python train.py --num_hidden_layers=22 --hidden_size=448 --num_attention_heads=7 --num_key_value_heads=7 --head_dim=64 --intermediate_size=1792 --vocab_size=2984 --hidden_act="squared_relu" --norm="layernorm" --norm_place="pre" --norm_eps=1e-05 --positions="learned" --qk_norm=false --attn_scale=0.125 --bias="none" --tie_word_embeddings=false --parallel_block=false --init="normal" --init_std_qkv=0.0172 --init_std_o=0.0 --init_std_up=0.0172 --init_std_down=0.0 --optimizer="muon_variant" --learning_rate=0.00665 --lr_mult_o=4.0 --beta1=0.93 --lr_head=0.00588 --max_grad_norm=1.0 --warmup_steps=200 --schedule="cos" --final_lr_fraction=0.1 --batch_tokens=65536 --max_seq_len=1024 --doc_mask=true --train_tokens=434900000 --max_steps=6637 --dataset="wikipedia_en"
MLP neurons of a small language model. Each row is named by its layer, matrix (up: input weights) and neuron, and shows model dimensions 224-415. Each number is 128 + 32 x the weight over its row's rms, rounded and kept within 0 to 255. Numbers have three digits each.
After each neuron's rows, "fires in" lists the words (lower case) most often at its 100 highest values on Wikipedia text that the model never trained on. A number after a token or word is its count.

L17.up614:109141145122098103114087078152115107128083092113113103188174083128121204112113132103171098081111121122099078161118175137107054120102118132132124076118128158144149074157132149170147173133109156158182126194108085149204188140177156140109133198100055141157158039137133122131127151143073158165148164151154120088147174154072114148137080090182217145111096125145187081082112057142154154120134099201139118126148148186151142139057144111077081052172156147102111136133164086114149071092102155120123127132085107163130168115118138089118100133129160142179114121132085177133092142126153110104
fires in: "to" 57

L4.up1305:181108094080132176106082141167128106099153063127137115166097139152164168103114160152225163135130102092128109125136107126190061138169126119104120139163131124111140096106172096097101125133156127175091189097113109150154110187193179121065167080163171095091130115087098113126126103063083164134101142120124121117145154144126088128120072140115172157103175150208145134185115150109109129105147141120161160107142134116062124154175137155086132108135092117134173053136179140093142127067103151053102100158127141154147116087154092142120069132128155093117081159118123102090174106110152169149
fires in: "championship" 21, "cup" 14, "battalion" 12, "championships" 6, "battle" 5, "lost" 4

L4.up1485:077049181180109151128128147140142047094147105162133144158114106195110191129097170134111156137185149143085208095106149143102062093088143150131195064130082159078122137171146117102134142113135114112096138100120144150145124130126135126160128142118134145181175151166138105098157137095103085089154107136120155077073095093121112101126071118109113151167033128078163094105147090111181163142144146119083069145101101064151151154210160067120139225117073123146145154133123162128113172128126117129165122141123158125106084092165072132121116109108117091165088120169131128072135141125120196134
fires in: "over" 26, "being" 18, "against" 17, "cover" 8

L4.up573:120085099137111171120129176145114099150128132116164112154130127070082131140149118092121115172141063168096134143112130130161142112099129095120144111158102178082083176071120133104150116160181103132080103111155106150164156102143136112109124160117112127138128091097144172100179153157106127134177158149140110145216121111130105127101132132127149151105140118120100126089140116186127087137170093132106163102098096097070132140180104214172123157119120178159111130117118164122142154134157096120169175132159106100082088148118078148085105207121138127188124106111198148159173168122114123106
fires in: "with" 45, "while" 30, "muelleri" 6, "couple" 4

L17.up208:138076132123138138192144124168147149169123160152095109144146163138128104095152100116112078137136087121133156127101096107133173121136108101091124119194162128136190095175079054130140091089119126143093122141182150119118125159142188145122120155133110139129130108136088177107162144114095105137115103111113144142134119120099157159044121139120145069143069126117127085114099132091137148128116152160075160215116124133147154119139115125053111157153100112125134147145124166214185140183084119154141150131115127115152047082138150156113126177156144115068102188125153151115121138095134091098
fires in: "total" 16, "two" 12, "local" 11, "international" 6, "national" 6, "several" 5

L4.up589:176061104079141121117130027173104105071162101205128071131147049126142138102186117084115175177072160142117113122160084132134133119099059124113152150133105102153186092128088113141164081142140138108131088113113138152131127161149156126090119074107101168113107143135122146115066170170101127143136072098142117131118176077071133142070118157155113143107131142113128174128134160195119131067077217143128087085115112128099149112068111115155151099165103120154130097126093145132136103156151170093113133166175094109103108203125152117120094155168122147107119144168128164144146064119129069137
fires in: "this" 71, "name" 22, "known" 5

L4.up1591:121100064067096114084213112161132128105106147093092154112085158070153141124165104118126143134117056085106129109167092110123123137120113113184115090105111182117138079128108158100179069147131141144182127190143144129136141127133136139107100071191164069117083132127162112098135141096128085153133199150097144027162129134164110162080140137147140217181143099116162096129015119126098148132117157140128127148109171132143177114069077086127086151137105157171112162192129140142164064090140132141102157180113150117124111140123087144106121113175178079129168101146181149168147094100168114155
fires in: "song" 23, "single" 12, "like" 12, "original" 7, "type" 4, "three" 4

L5.up290:069123102147099082110110144138142088127183144165118115086179076080100107183149169083123145160170119223149179146152163132160168122127091117129185105151084154106082105099110069136110114162121107131178126170161194113129093128153128151094121143082138139068047167118133144149103128112111110186110133139124125140165173131148162089112124150188106148098114089137097116144153115149065107170122129138101098094110143098097154133191131096150149120157131097162126121156144072176140152189125095050163117169057120185107076148122098123080104123181164110072118145129129176144136167108124106073
fires in: "medal" 21, "name" 19, "minister" 10, "professional" 7, "title" 7

L4.up1481:163135128143106152116082123140165114166113095152073163117107049121119150102132122164135180161093083129126147200114099080132183131127124128150168090089061077156073130137107120147193092125176092063072175117088088121100129120217131134109113082090093092150160106143116153140130078165164086108144140075145131135101101126152158141144146125147136126132133139087130165142130098144100105112154076082095124170141098204109144139099099094119123151137128124123182091208110115121156150140152099156194150128111139122148178064146086161152146137051127130084157198147113178138131112125137124170
fires in: "but" 24, "however" 12, "full" 9, "successfully" 5, "also" 4

L17.up1427:129142135111118117173101131131097109105166076135129147189097134134119127106079161106095099166105102053116139094142134062135087160116163129116156127136160151127136168096143139164095150142155138136124114150129153098113075169196156123144121128129172161201134157178131125151120071187145138077062163075141166122091128144127075100167165087099183121091080132100139148115173121173115107120073137094158165166118107111194124105096125131145110098132165128112153182133150112130086142138120090146088125160111087113126115108110139113091081094163099151172177174124133102079160101159189100162
fires in: "to" 28, "can" 17, "not" 4, "may" 4

L5.up353:172109085079167160123141145101163097124156108101161167129091111090092138087169161147092097156080161136131192129086087123098145102107153192123148096111154119136106117081176130177122115114113124098146166185159141124119111109092124084147135158160137149094176149148177182128090130124111156121060121169154088184142144124105175133072082115093125089112154139099121150133163096186146108114167187154109092093151055145137120070093141134145076153122094168104127144108129100132130117061106127182079135174118074133117050090109121102075138203106138115085119179136112163094097154127109168150
fires in: "career" 37, "arms" 7, "army" 4, "navy" 4, "farmland" 4

L5.up1214:107176050104092172154135115119132101116179118091120159139122130112137106190122175171107122156073096095140156085146125102155124074113102093177083088209123140055121107116111172169076144137062122156089128188124147163173071124154172074089126091131146158095124142113088165134115145125064099121073116088121178134119167114099100109151136134118113146127116159081155118140161114111078091088135174130086090146094069140152143037157117123112112168097107131170175164128056166148170148124073145179120081110110132087130085115129133130154112168131115135148065110145108154127096139127072066162
fires in: "national" 20, "professional" 15, "international" 9, "n" 6

L4.up1735:111133103152152110081111113108089083162154118171107107184189161081143133170063163078180164151104080141089173138129127116167094090151150150143140166110101043086072104141094068113117141138130146161124069130152127137088100076190197103137189102155147088095191087109086132159132160161105135129117137157098116093076163083074149189144137115087133129117056159107086068171184137117088130190085157149101142120160176158110202109105126110120115164117161108116157148111124093186141122132168138154105166053122165124110090135145151140151126057110091128187119112091137151110097153125175142135
fires in: "including" 17, "located" 13, "1928" 7, "well" 6, "english" 5, "long" 5

L4.up500:148079192119148175181101107183155120139138088137102137134169173125177192117164170192067200111096151150093164134130101155161152051095137121212136115128067125133114146149118125180121138167130130154097100072147144095105065139129130130116190085160116128115131111159195157035098146113095129098099147133068109068117125179099125094109102147117094123129058155135129142129143146114125146162079097175090127198081165146085154089195127126129124231119120131085171141126104125142143139093131175100133119136066106086137125098169138057089118101108122130081114147130117119131097100085115136083
fires in: "born" 23, "over" 12, "against" 9, "british" 6, "serve" 4

L4.up544:140151083132153117162066123144085119158131157177187115128149097161139186121092144090088119171072148148134188088168142146150124150117089144082109082127084113140056176138108142110128156155182163166167186115102153082168147190167109120161152153090117150067096135122158122113131174131112129089104142095152112188169158162130133107149078098102090106147109184141112126122122081118161120096114105174113157131086114151110132157139052130168143156152103124126113140156141215129140136140134167142119080086134155135082093122062143182128140125166141096082044132079128123121125179033138178119
fires in: "star" 22, "medal" 14, "cup" 9, "system" 5, "university" 4

L4.up209:108168121122122070085136102138088158139102102088173072166081135130143063094050107147106146133141084116143101110150090130158176165109115107121085167121172170148162165059143168119164149160114129092147101142104130119159132144180069149114162132120109104193162051115140051133151142131092170108115127126126143134181170117178166168147131151184137114119145103148167120139180169195129139115121140101083123175160136105054126164090154090117070155171082058094066166109119154110135111160186113111134108090108112147165102099135132144138123131088086200142090121104162132162151098128134112120
fires in: "early" 31, "later" 25, "approximately" 9, "late" 4

L5.up332:109200133131180108093155103166117094132128108132101102165106120138111129123174166005104081178141142157088159119133104136167174115098090092136142063163115152071113108150085122074114166172138080136115139123145168159156077154128125082168128062076185119104106102142091111102129179114082105146154176113191119128165161151115130133099103107089066116141152147106097046111108114204132105103165132134138146143154136119116168049089157121147117106093185159149126150124098171112176097100124094163093076165151132123173137165085070135164099110115125071118090186194142095119107145158142136123
fires in: "new" 38, "world" 37, "pld" 4

L4.up122:135145071152118141151174148137129094103153132090127118133159180127057095162163138128130080092122081104137067114152141103086090137096150123099153131185129151125144108118113140095109114159147120109104087179164135154151122084121130130158081155095123104125081131103130119116148134149078076176120135214088119132154110115140131089151108152098143141150121090172215139106109058153135156172165205164132153179147189098095123113132146169127146163135153118116133050123124137116105144114125063091087129135135152135156156117115139103131094094117213146091141163129126138145147139167203137137
fires in: "used" 27, "use" 8, "using" 6, "received" 5, "caused" 4

L5.up1181:103123144127115163173120132147175054133144107165136102158061143099137161178140100197107133131142108140132160132129110108075109127149173174132172095156091121108118092107180163125087135170137110114096112172157127138132154086150110117156088134159108100137089099145114138202134139131077112135137178181156122117149124111068136169072192087105140103067126173137152068145067108148104115107165092157101121166131165083159122143107154133137107158124105167159067133175159116195167135157097133140135153130213122114127106121157109074091090132109142125139140096150134206117073189091100193074
fires in: "being" 19, "was" 9, "list" 7, "year" 6, "been" 6, "previously" 5

L4.up1038:148127058160089180121119110103140164244151145094113154150085103065132090144118148150219125127119132090181188221130150119134166074090103146150150176101156134061158115092129112088147084157176181200114142123127149084131105111159137114118135089127130122128138150115117120219125116124112130119080105184170159074140163144103087122124093098097128119122155230156160120066099162163123126111188076118124120182144108099125143190108162153140112173168158151119153098143170155196120127124087146155128100104160213177085175117085144130183130129109100150095122113125126103128075118101135166176
fires in: "been" 23, "became" 9, "still" 6, "came" 5, "was" 5, "retired" 4

L17.up1206:100160120139152144136179104164150066120094108077180152161173116154135150224170120109140103157155129056152125140126094100175147155155041107133081133108127128123086084127110105170137081207091079173102183132165170150056118159129093102147115209142123128178118130105096104096091082070107138133211084136078118118124102098102056113102090164091128154165137119152092164103097109147098118173113126122082104098119155165107162118155134077128083078133181118133124082130127164142134134180116149109102147133134190072140135093118122090102102174150162186141136112115128138117119159148096117088
fires in: "a" 26, "chairman" 12, "first" 12

L5.up425:144146146176135085158130131136109111158140177141110153168120129089142121112083146136176142116147133145130146070133149109142089158133132081117133116154113067161130144197060165138075139130147158125138212148130165073154111207164097094042159108111146107162153066143110117147149149108142119092167079129161194117138160144126076092128136118164072110140125090120169188127116115166061131080125144134076143128046128127158146058156108115170153200104128088161138128130165134084144154063089139126142144112111193178103154170126136077127107138096133143158168118074122093122119098135106118161
fires in: "by" 92

L5.up244:150143117145153136133127156050101114189056112124121167118042130050041136098190157135208149071114113094120166145149120104112123081134116168124148095096132050136167117083139073090182107157189123111131135112107135081140143109141124170114168149116071120152130189162108136115044142117091138155132171111167150125084130103117088118090139160113153102103153171119062166102077119164115128090149151153085077169147157106099100159095094164165127127119142152110141160131145149140108110068109126161148078104112090153117118161114150140132132148113201142123103129072161098148049163124124154110
fires in: "until" 19, "for" 9, "still" 7, "after" 7, "only" 6, "but" 5

L17.up867:094103176101102158181098127144088169115103136123209126108106098140074124131189110167099161080185096123188110130147134142150167148139171088123176113149061148109092145114160175132139146137100163078134177138145128154202102084155127102140151167132085120153145208167093138090099157131097110153116175086139147122130078155116130134143168169088165159092114153174151147116094141096091160140130135120173110171148128157101176166075112102119149168094113167088091125057116089152083157189126088073194186090135068110193118148148125147156101103188132135136107127159148194182132134148152117096
fires in: "has" 36, "had" 25, "have" 9, "having" 6, "senior" 4

L17.up841:085163120131130148144134136199117140176166147128121126197106151127109162136138149141097094159123109133151147179130131081138137162079117179189160110133135159131183076141246118129153121133106110115075169112083070147158119133132170123094130122107134096082174172146078141105185135065103189161172118145128104151116132127130123095127133176150087138138137070121172164166089092154063094125115117078094078146132092138112093116138066120100164113132091115144159174086158180135138149162124142194135103130123126130098180099191106135052154202149109116107084145193091146153132135123119097029
fires in: "in" 74, "case" 4

L4.up130:111130151147119091191133165194147120094148087154174138140102170095150103143125124109138083118125118117095141130160118147085175137136182093089097142122102108113141029118080144153117137148106120168185135086113091074161170137148098140167120091114119102078131108116098139110100150109082091102101127148148104168056158134127167117155120089138129128146079140092178147125133130122091088149153155154156080167100124170150124119152142135138146122138144077182125119135138146129147126121167168128094156132089159103186117118184105088072216133135100097153075151128163132128160153152124122190
fires in: "professional" 16, "high" 13, "civil" 12, "law" 12, "large" 4, "national" 4

L5.up1109:129104144151162146104098137159131124114125133134101117068161120117103138080168150115188151179144174065105142080088152121182128148116092145095163131100076085185146149115109124086153156125103144161193154075133157139063133146179097154081171117046071161090068158176157145135112150146130151108121125139103179199153181123221121116100138198079165170100125164129137077183090090111099086102080168133121128119165143112152088112203076104103147098158140078211059105115149140154059129076176112154135163118104179128125108129138113144103111140155131118085133142125114110104144117145115168139
fires in: "round" 14, "details" 13, "cup" 12, "place" 11, "medal" 6, "information" 4

L4.up1404:133157162116091133090161140106156166107190134116122148155130147141180117119155104139134083103182111094155166153058149137097134111145056111152094108163148126165111100151099088111070165114060153101162068158101137141152116148150130141147146132117131161170148124091144157115084169135147156096172096190114144110155129113067075112135123174167128167137112143071147137115161153131158159154062119102177134127171106086126145137150129145135139155160130131163104147138108095145161132105094152143071123119123092112174084101152135153108107112106178164093190117138088141123114097136111172168
fires in: "only" 25, "where" 23, "which" 19, "announced" 7, "its" 5

L4.up246:149117082189139110123072157197131158185105102104142156140140091165080209072177138086136170125120143127151182102142137179153137138081119122084158121111083080146092129075174135146100133105107163162084110166170180128131171188195137149147152133096095161096151121097092085107163152140054157114077139141194137155159126108073161153122105094179124181128114124165168060105139116134206104114132072083119160133088103130133132117158128151137120174097157124171072121135137129064088139131079150130128113121088150105128091103123097125126127154147144148134147117188167137066172145130125150124
fires in: "star" 22, "international" 8, "entertainment" 6, "cup" 6, "film" 5, "end" 4

L4.up1768:153129131135140091094156102137138193122107112127149168172081160136109126099154109125121127086111135125124180091117146114109117176160133122222136192135126100144125093124116115129132120143064075099078165146079112108160071111147150105134132104101119121144114112100144160167061088102123138087104191091077178133088170127141136107126201152120106103119118168139148150168109124080159175137119030063084192108098103134106125145155153136162164138116220098128131081127144149148149164130221104176133132095126178063171115132165076072153111058154124162112100182160103194151013134143119116151
fires in: "lost" 16, "only" 16, "just" 11, "home" 8, "loss" 7, "number" 5

L4.up22:133128132127118132069121157132100154145159117115102152078087143122119173155105127116071158175118126124098125139066110130115108126165123128149133104127071147080143126116145169128095186171182132096155117132118119172125161127120116094097144161116142117121092163111185103062100141137126055158163117162129110106197146153126160131165054180088094113115101190170150172145174140113130123090114083139084109135146127134092154094170138131147089155098133098115168099119115190155182163144147082110073083111082112069188171083127171094154167132141133103098138126162150092126128112164069134100
fires in: "school" 34, "university" 9, "hospital" 7, "high" 6

L5.up1043:123152179222188157133186113150130151112141140112118143116110161070125136172142129140123156185149143143129139085144066094104181119130091124137071159145118132161086121124101103158124143130088085115132088122156178115119128110156156124140155139125117099136122120131111117135120117078122068120178139109108162086136107218141114150134086089116103112196125150081168148124108137098131144123067135103152144094066139048163128121111116077112102167136155111134179080138184104149086180109120164150121146081114140120162142104128100095244126125131109154129097142144170159038182095188101114104
fires in: "2023" 17, "2022" 10, "2020" 9, "2021" 9, "2026" 8, "2025" 8

L5.up764:150157173118137081159123164189126100111062145094112079141046108119154087172133137107094163128150161118175152149145108150134123085173109071167140157137123094073202129150083110095160110124131143161112137083198159120109055109175134117168126130168111140105110146098134194123166158155092128093178124110150173094106131113126105093095104132138124126102191149126120121103118107133147170114078157191080090147146167140093175137080072132166061140090137090160179139153151130127182134127094114159142122187150185095126101161130111141132091137164177148176118091142122162105059203123163153129
fires in: "former" 32, "the" 16, "played" 9, "local" 8, "as" 6, "primary" 4

L5.up977:095196080134126142114108088094156109167087191081134100157140141068110119075160108174156103155135205066145159156132127079132145132134150064077108130095148095151161159193139147094071118171091143140118119165109160106202076115096151069103148140104111144075136122167110139104182163077128165163168177112113163069088120145159095092140134142078110128119134203084149135124159097146098176049079019091135117103121089147121128134117128125195128137110115200150145113142177167131199101162089105115147136084130176167098144117138186149111146132142097121131116174150062116120068131155099212152
fires in: "became" 33, "at" 26, "now" 6, "as" 6, "become" 5

L17.up1397:099133155115160118129113097193079135172152119090151114128131112107174074132133120192148173130081168142113207163120178136188090104151164119101060162145132120107083185135141154096156123102114194117128064080170144133108118147144076141105150125132112155123077160117165120091094108134156110083171133154109118114184122134109103077094120169120063150115129153125130138062168085152095176148065084154118129161155138102112144121067105145124126123129185163140101125140157079200146051161105136126145084134216149112091116105170155129138139132159169092066117120107139152170137083131138151180
fires in: "as" 20, "became" 13, "former" 11, "a" 7, "named" 5

L4.up604:107156119172175127074172145144137113151150136110125093112135156110173081046090099112094076125143169171156123146129138094141086172136118104174170157090112098073056162087065096140156085135146143114106151119140117103117153060165122101098135162113164107084132133112205183108148126123137110132116133118148135122157137139035160120147139125173130114111146181129104119125101170165127134141122155127200120140129130157111117133125127109142141139113124113127098153140171129140127088094143115146132141040171158121099100187123147125167131085213122144193102172151138172143110016119097179134
fires in: "time" 27, "well" 16, "long" 9, "right" 6, "codex" 5, "field" 5

L5.up1229:160148173150123138201067167064101076100140116089114100140092142138121108134097076081152098152121131095156184110131196077178149105082104120147094109085127089082124115086188096115117112086144080102079111176165106146122082186140149141178116141051146124110179106127136195135102159071101141159163097111124154037109083116133107107167130072160127100154137125174134117145101148126152098176142169187113156127135137146160115148185115078119096156078141171144144150156118159104155154127128145148186131203198159156133064092164182149126127170065164099094149147131160121150146100130130128080
fires in: "international" 25, "lock" 10, "community" 8, "total" 6, "local" 5, "communist" 5

L4.up1043:068071111124162121097123114130125126132150083081149125141143111079149128181152119158141155174159079144157128146098091128109128152108135108125144143156116143211138089106148088197102129162178116135129079086110111102113082190179089105058098041090104161099155126136146085146140164193086137114118098108097216135185126037133071123124086110079085122071114191174157172101108151172099101095124140122183075148175086107172183175115119128099124123088105114139188181130075182097139132163143162176095111129120100060129082154139146111152131145099144109121162032129117159095135071174155161105
fires in: "this" 75, "candidate" 7, "next" 6

L17.up1762:121123152095129166158119100108056115159152131089085101133094120137069155123116132130146202149104122073075105176110128137072128043214150124115055126129200140102147147156121139119119163111138161146167134139101093094105139172129155134139093145093100120130100148123105101152126166138172138117138138054129152132070114178106099115102137060099122134134124146128113125102134102149135163087171065169103174167094099038076157164060114102115174089153119170116094132135098112148138106098121100153071138170103191207074163102152040119150148163130153094134152103125130174106095118149171120117
fires in: "as" 46, "who" 22, "those" 7

L5.up303:111137184124146120158161080103102153139159149157133151127150148098171125116194110130129165079179083093174121164092169044102146136171154152117106166136120159150120127105125123136150087127088155090140126094141070139069090106072130091151091140162124132122107053097149120157145114143139141076162147135105139129107113123192143122026097152122151114126054092148121107175170119152152104116157135135157100135106152127146157113105132109129102094169175074143122091108155144162161123160103114167106193138156121148124145158154081117111102087134076183110116112164116162127113147113132129136
fires in: "men" 12, "gold" 12, "record" 7, "best" 7, "railway" 7, "total" 6

L4.up929:158113114139140134119134146121172089122154130165100137158103085122161150053115130177137162103092078114077088183081139138129168097096107132098195143116185140160150165143144146078128123172116169171132178129162066134104156106163152106113139111140149127150125096096100158172077089136132103156113158081108135146189127105159088154119110086145138134108099191213097067117159150111158104119186101147166048106123057167117103127141145124160129133144094082114184091045130122145135127149160103136096149138124085076129145093171179106127100113095138133159140136153109099118080173149124149096
fires in: "17" 21, "first" 17, "last" 4, "final" 4, "15" 4

L17.up573:197152126119108189132095141114159132196119088068086103101082161127128184190075138131114144152173116095151104134150089102160138118114203161187160142139119147147113186166129115184099116123138139096112126112152054122146105200145092126133124127122109104154170083132126157092093154094130127137123111109116111142150100122105128189142116125141100177091079149136125119202188075158110128106132116142133108174139109109081103136102094124155134083119156151068098231107113185102106143137093079162162133138117142116130117095186155111124089132066134167163154171116081152144089134176142106128
fires in: "has" 25, "can" 22, "may" 8, "to" 8, "have" 8

L4.up1520:097106134094111120098126145135112080121150136168120106117164110129127165116136185079139132192151158165072135126160167129183148142119091097116201073219102154073088152100087152134117119166104183196127175083138103092161132114123155111117182076090091165155090125112125123108091135126152096099170098149154103110133099119118160074120167105121112134129101130199158106146187103171080086111083089141125142114107131179108122104087152115131164124129131122119105159104125184083128122158090176099122118135164165117138056112130087154092133128139127114120085132154164137125103128112180122109
fires in: "place" 37, "medal" 11, "present" 8, "world" 7, "represent" 5, "pld" 5

L4.up512:150160130123094173158100075129175123161084096096205179133130147168162092121133156158137097191145120141188129093093155092165143115132086131163137144196132113110058131084160103142137151163127190133132186143132114130149119144111118141129154115121175119064134156105159196107132076150135144153109109141170162127111167149076162125166132107123154142116165106122126079104109143153123082086108152112166129054103115197112147164136075142153084131200143073147189126129126099174098112061117137130158126087152151110101119134108098179170102121063070114105103147133133156099100115123155152106
fires in: "international" 18, "cup" 15, "award" 13, "prominent" 6, "awards" 5, "championships" 4

L5.up1653:129158076123118106122093129172137119163154096129125175089163094100126112111131108178145114107143125096170156110090133177164085113167126154155176089182155153078127073106041134079121124143071155148098129136153063158166122161115070073111150181197066093084143137100140102205082129137110171128060124100148052165102155107189105141140164093145128176079132102163113120132104144175130096186078144139135149147121146123149104128160157146053176155130184095109125118140107127090115160115133095095152085105132125097114138121162119136077104065120157126076173124129145145134129161150153130148
fires in: "ft" 21, "head" 8, "until" 8, "medal" 7, "lightweight" 6, "left" 5

L17.up1086:141138186147186132131118133097087129153169150108081144122126125133156107072130125151167120136115116099123101090093166132123061148142151174126220136141171083115096181204106156134114084148104132151125134092140167111083144102166064171094074082131129076122075170124138127165173146152124133080141142115145158174112145167174136120161089127088109038111166118101096160103146151126188111095200149119119119139081153137104224136080129122134136118104109147139145122145094109129124096110117115138156102169104154187091135151201150098176137170122143126142096112116149169132094109153155088127
fires in: "as" 39, "de" 18

L4.up159:142100105223149128097070189168167138106203165074093118099152131139098117149108103121113090155199144200168098133210132067084186127061109130080178116079117126092114152113156145130170109092192121085086107124174141117107190122137110121129144131101143129117088122122136137136126105120087143145160156138143166146143131094143103130146112150114125168190094089237196131157176097142134055126143117136112150125128146152136132123086112123102163144162107094057115109170157138084089123144118147097158155131131143180139131114156152089102130102164138206138114145104111120098120172126093101136
fires in: "used" 29, "using" 15, "use" 14, "focused" 5, "caused" 4

L4.up1339:106173184109128109065114091104127161163143174107151145183121097106146105138172079086106122145071097120065120107047157143142087100147113098105117101127076109113151115098119169119098179089089093085109086100173143121141169148132145159148129149145127138192162058099149150125131158119160131136172111130084180080105082129112092092120079110128108129129176176091109139106138153135105103130088136131081176066100141105199139111107144110107085156138194165153147081195152122124105140138183154114079184131109135077110135130124103171108082075165105098152110152118086111124136134082161152166
fires in: "after" 27, "following" 25, "de" 10, "where" 9, "when" 7, "against" 4

L4.up175:141150103166106138106104087116108135163119143185100077120094117100120176131086141190110125048180107103088148182145143155138092183172151160154155138163177129101134123097121187108067129152093172138118146156109143075135124176114163114096106126145076117136072170152185089078134103118129136124132156146103142176132135102195141142139153119101150136129111136120134172056132090121115154143095098116066080156117061123100084145082145085123118117127067148132195141148142134151131115159133074167093148110180111127093125150085086101071108134121111124092161151199097180126163088081115163104
fires in: "made" 34, "became" 33, "making" 8, "make" 6, "appointed" 6, "become" 5

L4.up1273:111140162194123162089155189101108146089150175083171122163101164077166117099112156146149108116140037155159128075137168116119115176208075136113168114143097130174124151110092120091127115193088172143110172157153117193164107188100089094085144146106134082120110162140103130188138142132095098127122133127141142070132078115127101123099150131121106135118075116179168111056130127153131149122149147145115138157162154118115110143128129121110143148125092117109098084141106122135112172112171086125094126120157089151131095081135055165079106122166147144221126154189127146111089152086125079116
fires in: "women" 12, "best" 11, "national" 11, "men" 10, "list" 8, "division" 7

L4.up1357:152166171104112144110158126144163118129194167169132165131064153094113101193100130078187135109185120107139143143176118105122136141136190140138186148094097113092096156169104117111135126160130200087150128097129144170136161144099168128097064091137165108067105132183162139147159147180145151100111117136185181155169180013140128083138060170204077141102187120125086080144127103126129147075167149094168123109131158084169103148154169158146139101087174130151102110138130123059129171118116168099124096247109113139126151159129135144123123135172104125133131129141159197142126082130111110103
fires in: "medal" 20, "women" 16, "km" 12, "metres" 9, "km2" 5, "pos" 5

L5.up670:080179141156117103089100129165129130091157101163184121125106120110110121166123106162123189155100137177073172114130129145180102134055118129068030109106101143152163061121121155169128177129094160097093115137128105153159203128128122132102174125158162054128082139083147210170158171123134128091150126099147151156126183134053088130145099099106132101137115114102079163138109107175074118102159141170139088119093054127225149108124120136130120127075082161172174113155108138189086136092178129093131121130118153115138083132114174141172113168134122132145097079177118164102106103136135103151
fires in: "during" 59, "after" 18, "following" 8, "second" 4, "first" 4

L17.up1479:099116117094157117096094158120123054096134148099103133126099142104130152093132164124154136083210082116132118129146187124143174166169104140161089141062126005177115149167110070120148164127160100116075128146158153146131120107134131143153122142180106145182127168171130134181080149117182115123079152153153109143143121161141165119123135161129099090111138157089121125134073147118119170110070125099167109196087114148120124091120130168104091204158124145159121149124154135189117134148117116159173146088192119097150142148179122150131087134170140083100155110081169208101099136112143144043
fires in: "for" 16, "began" 11, "was" 10, "lost" 7, "given" 6, "taken" 4

L5.up1620:100128101165079141156151128157133106142147138118163132105160150116110125164168140105105138137105164154139048167167133129057151175107101112116112070120137113058178145156138128089153107169184132153120181103129137130147121167129155180119128132158149159115048118104092102102083141130166120133130171130153079128115180116175148117023131139114135107109198102093106216109089184157120148148149163113114081094094095136151087109102056131179126131184146146142080056197191143157150155144124164152093132180179119122065107184202179179050133147152132117143088089134128107142133135133186074174
fires in: "known" 22, "found" 16, "recorded" 7, "used" 7

L5.up56:088044127127134134158103194160101136145186124151132085126119129076130063155175120145166130083117115080128079113135193093063217119149118174146106185125138125134140191154120100106146130129159155144096099096176092141130130188101092128114087153129139128104142134162159150145138111127096151118108139155116143171126142144121109162103155123168085135127113081115158098112154119133128170126193073080123126147129107088142076166121150109132104132154111096106102097189147134157127132127153199113117067106206101104171100118126163129218100092207139123191121109122106126128114124094118145142
fires in: "goals" 14, "record" 9, "player" 8, "players" 8, "total" 7, "claimed" 6

L17.up934:101165159117134121148155137122116107129132146099115166087095173088092147097097154104122126080091168108170083145103130154175057086140095092133166147100133106238108118117145085137082114105161129163108096092118155111136132089137115135140193120141136186130112138122120175111133139118154110088164175095160172163141122132091098128129150160126142113070188194136105132086143097101111177129158079104124113104083086079194124125115140114060132138122127100102157111088145122150173130143061146123026165164086098121163183120098136135205113088114120139169125073149106138089163136136089096126
fires in: "that" 66, "which" 15, "who" 9

L4.up339:021143109144083088143147130168142114137123123133183122107127136108106115110127089129102085096142064158129122087107090150126147142113088088111096098125160117181141116151094121181109175144160119111171150149115167129125099153148096152147142123153119098095122069109137144150131145076085057162165111129103123191173184132142169113105124134162153169172134098096217146117134116165070105089093245088085159132110113186069140168092138128154089154128108117116145163111093135138074099185124118080096063110167125175184146102121086148129173115161134097127196166119129095126156130180149100195
fires in: "early" 31, "large" 9, "major" 7, "later" 6

L5.up1565:068157116148172084023148094127132144148103089176090152104110084185091139115081135155170097136120102197106119131117097054132117163163136117089192151135148104106106095123129140156186087109096136098108160087092134150116108077208159108082139164111140151141112134145147130148174120135116178118163116177150134102124127067153152100129154158095168053123103061143105125147105158145083096137118127113115106150172140123099140110105111212067108169107059148166149141170161140157093149190102112148101108175100148162126182140166117139125119198150114126182114129109082123063088108161160140134
fires in: "within" 23, "in" 15, "county" 11, "eastern" 4

L5.up1102:102084131080093178179142165204175125132121117104157091128139115113131132130114149157185139150109098130146164233089136094168165131070107124125131142124150133126121139139163063127102056116087141111132173076083170113161139145187140159150203146142135171097130117168150116124149142164124098193145116102124154164138086168145114114140106042125136147088098130126167125155072153109117083141161153148145167128193154075135107114110147099126126179144175048067110167100147091162070127120096164122091132147122122147144093084133122153165107103106144079150164142127122143085140163132121085121
fires in: "have" 58, "has" 34, "she" 6